config.toml
d_model = 256
d_mlp = 512
vocab_size = 3789
norm_eps = 1e-05
qk_norm = false
init_std_up = 0.0257
optimizer = "cautious_adamw"
seq_len = 512
steps = 3602
dataset = "wikipedia_en"
MLP neurons of a small language model. Each row is named by its layer, matrix (gate and up: input weights) and neuron, and shows model dimensions 64-191. Each number is 128 + 32 x the weight over its row's rms, rounded and kept within 0 to 255. Numbers have three digits each. A neuron's up and down rows have the sign that makes its largest values positive.
After each neuron's rows, "fires in" lists the words (lower case) most often at its 100 highest values on Wikipedia text that the model never trained on. A number after a token or word is its count.

L4.gate209:079095084095053170103081165072159109126118121206165123125089103116143116128086144122178122086174032120104147106158119116144091169161158082094130198116197115104127079119157075117114116105117184115142119092133179137096200114149129148135157102163115157076100115156105149140117184123137108084116148092184113025189154157092119094134112129127132138226094192147121187125102161100107154158070
L4.up209:181109124096089127117138142119174115166144192107120139104101083112173098136136109112103081108108146078142112083153121192160090166119174156116134108102093140172100115102123139130145115120139123110179118135098208126140114124081186070099140120094143065153106151147118098161164189105146062181147151131174161120150192124127165107092157163073128164150103074108129179117142126128093111157117
fires in: "first" 18, "each" 13, "only" 11, "most" 4, "together" 4

L10.gate145:093093146113099189121185129152068121123113108168074137116087154146198150140152093121070085107096164084149114117231160122108141108162130133142135111098148120090126149179129069104097176153080082083149130103156161124120114150133079132167139120135218093138116094107139107137097156071123081130109119160137143114159139161124143105133106106161112111138186117095186112157084124156118162091141
L10.up145:108147107101085144118136111156066127148152095108107099118131075145147218190123150111166100083082131102125148153147170147104145116156092172170158080126118136141136114147138131121084116128089128143106065135151094176123076133238112120148107132145152181192125098100130154203162147068121140188103129079130104147150103083122080147145142113188132119142060118121098054128137127181141146187164
fires in: "and" 82, "or" 4

L3.gate401:152102172085175133159155180136158148112188166111081152120117100136124180130083104140175117155157069081122117133152107082116143127156080118151182122164142139081121142120086123133151119168112071121183101105130120084121125132116177118135126114088163127159140107120103144124103106109174131106104125102158239107040133191163100094105118092196108127129086113135137119161110165090174129168097
L3.up401:080088132120154145127101071127164171157144129087109055110108148139158132141124143153155129090103122183120118096106166104148104147135129121115133149091161113171140055163101143158108080156095094138141144125106124125146118104128166099114197102146126085131120101166123074130134129150128118075087153102123118122135138156093165070127114144101147175108131168149087205110122119137077111194124
fires in: "before" 25, "then" 17, "immediately" 7, "again" 6, "eventually" 5, "year" 4

L3.gate109:121148152122178136128156224094091105144120107115117184117140160127154156114067130163156086080126156183156204108106130140084110158169113110122141142116117171111131131153105094160186198069157149083171097142127154129096095105135175123092106141168152133146138058119108163105103128125147085103119070138170115138142134115118013105081149142074161194168152133144182106141129127183108169134120
L3.up109:142151129112089116161169151188141101171042089143104115151067166163073131139116094152061099114131158177142146159106131122074140192153174102139134168163122161147127093093191135139110138156132111121103146125122135064152174118157152167127087122145163080133115118079127149133155100185137107113144126134113137107146119122142123155159103141206103130137122122130160139160157181160135135104075
fires in: "been" 31, "deal" 6, "usually" 5, "yukimi" 5, "its" 5

L4.gate399:103118118138080185110168116149163173107088123167186111099159104123134126126182148089128167119153094104071104133160086108148121087142158083124147122091131125180148179143120089110073139153121166091138127102116162138155126169072121153151186160144118114172092155150133143092141125126134136116090113148161142104207117131178126063087149093113192082147120134179124108118161166143114134108119
L4.up399:107174207177200108174096102102092099097155166102179112078164115146128091132147119139092138145199127132126089106125115205082129094066099116135050125125137148166141102153088090117164103134124120128153143160141088145140133138109063174144106129135081121172163168140123117067138068088124107177108141123146107124155108060158131157137137100127118117130148131117044137145078155117181123145092
fires in: "0" 79

L3.gate459:097159157098135142137088077128069124085132106169171223165119171185105118117153139106161158091138124156128157083074153179158160118116159150083122166062125137162157145094142105152125176064112141107118105129118169130121144100100156161087178093043131112138101159156129118099137145152146145091109162114063105085179111129076146178074161089111164158148112140113136072119128142080089096153073
L3.up459:140150048105142120127096076136163148126151116118120090190117167081090088128115162137181089136143102127172144114091111199115174152152141163157119131128088132173118094113143154113130144123146207094107174123116139063118120154126108049139135158115132147108110135131134132178104087155104175114157098066112165032140174103178152188111036122109115145155155163214153174105137164149162129099093
fires in: "san" 13, "saint" 12, "get" 12, "first" 12, "medal" 8, "energy" 4

L10.gate354:124089138090078125174108079087126117138182156144072154144092058086157179130132131134131155147083154139098135098120139113130147096137144149093098103103161130117147149118161148152132188128162135088052107142151072135158159135157122088127071135144197255176126131147189142183118120121156139078144085192150147118187095187125144114125146169117138111089176115045194158123100140125137132147107
L10.up354:155049101070095093139099114087135162106129180135188126131148131156058108160135172098138119128149097125120055157143102187153123163134134085096074133111123114126143122104169187133112111116046105099107145121144122115106127157188124131119133143080129146123102160123032116063086173131180078170135109115131090093127132142122125188120061086190127131138116136101092074100163109111130101115208
fires in: "000" 35, "00" 8, "despite" 5, "contemporary" 4

L3.gate25:145179111091139155045124070145142129109159160134102106142110117136116128093127136142127113154104160083128137103155165146076097122135076122133175090117141117090120080072116115125132178134133203096166174117147175113145193215078105116131082106095109153139120109107156138165160131137230173104129080115083141156152099166139055174090187121107114107191141119113176135063115157214153153091100
L3.up25:164151087162167118077177122162145095149152128152115152093164090187138138054133102153065129169133148145098162108127161065123114104088139119165154127140204150125114103119158070124127148178119091105185156111123136130118121135083191075127172169138096106094146143170135023136134165137177124162176130128107135148128152135134175118173166170086140074091158126141132136120118154180163136203125
fires in: "also" 34, "training" 10, "now" 8, "later" 7, "currently" 5

L5.gate21:103089158108119164107092136082157094171139099166183145099119064089115130147145118113153121071182073142080104091135120133120140092203139139188068148141098189116131083170140114118145114115154130120159114086104118136140171085136138106106098139126147176164113101121138133112138098115159091094140137160140101120087090114215163153104136167150157106175086152126130107121086159118127172156142
L5.up21:077074136125179131125133080059097120117145060104151128109138199150153093119177113125145091073104147145142142120164123104139025135114059107128149161145119165107146237099116085151079075098145105093082133138146132165116154112139114125052125087126118137164173169165120104125098115163188124088123156169075038097080158152092118133106092153114105124126115164124107093155169127161195140154159
fires in: "her" 47, "music" 21, "musicians" 6, "blood" 5, "food" 4

L4.gate434:117172172141127160127158140060179138119183071077168088143135157087059144119113115123103198148143180081111145126113103156159132151066094107128107137075111130089080127120066104152188115150159125103111164144116076125078124133128212070137109073068141088089114138116120082127167146030165127135147079105136192125160090105085144107217081142200131128129132139075164110165169129136176121149103
L4.up434:141079088124093186072101151092140196159131126137111097172142168130090142162084180095119189186084091141059077097106142157121145166149091122090133143141113116147137191139181074119143119136114178085105114072129159098122082097128111119101127113162179168086174077143122166097131151148077123142107138100101093188141103126045159155155155161082145176140138078103115065153162131120161135161206
fires in: "such" 32, "pandemic" 5, "software" 5, "so" 4, "factor" 4, "soon" 4

L3.gate320:121133155100144175151125122133135118177129134135139159148125162122076092168099165163105156087131122124088189117146085136134140111134136167149116195151149050101145124136153097093160091116136117126125114154149141085097117136135141155132136150126112122081209150082073115154061150133098152160111214117139160144167215118106059101133080080163133098095132138147142130138137176141122161162129
L3.up320:110128109149106123130124130201172154145162134132118109134173160078190138112158082136118132075114124091113157153098113172137184134109108146132160114106131076122097112180142119093083143157073133108097139143117132097112122125101155134191136168154133105149143109120180118195126141073149129147180098142008118123076130152158085151093174127085107102099111076038209130140101155159113104137066
fires in: "while" 17, "by" 14, "before" 9, "later" 9, "currently" 7, "especially" 5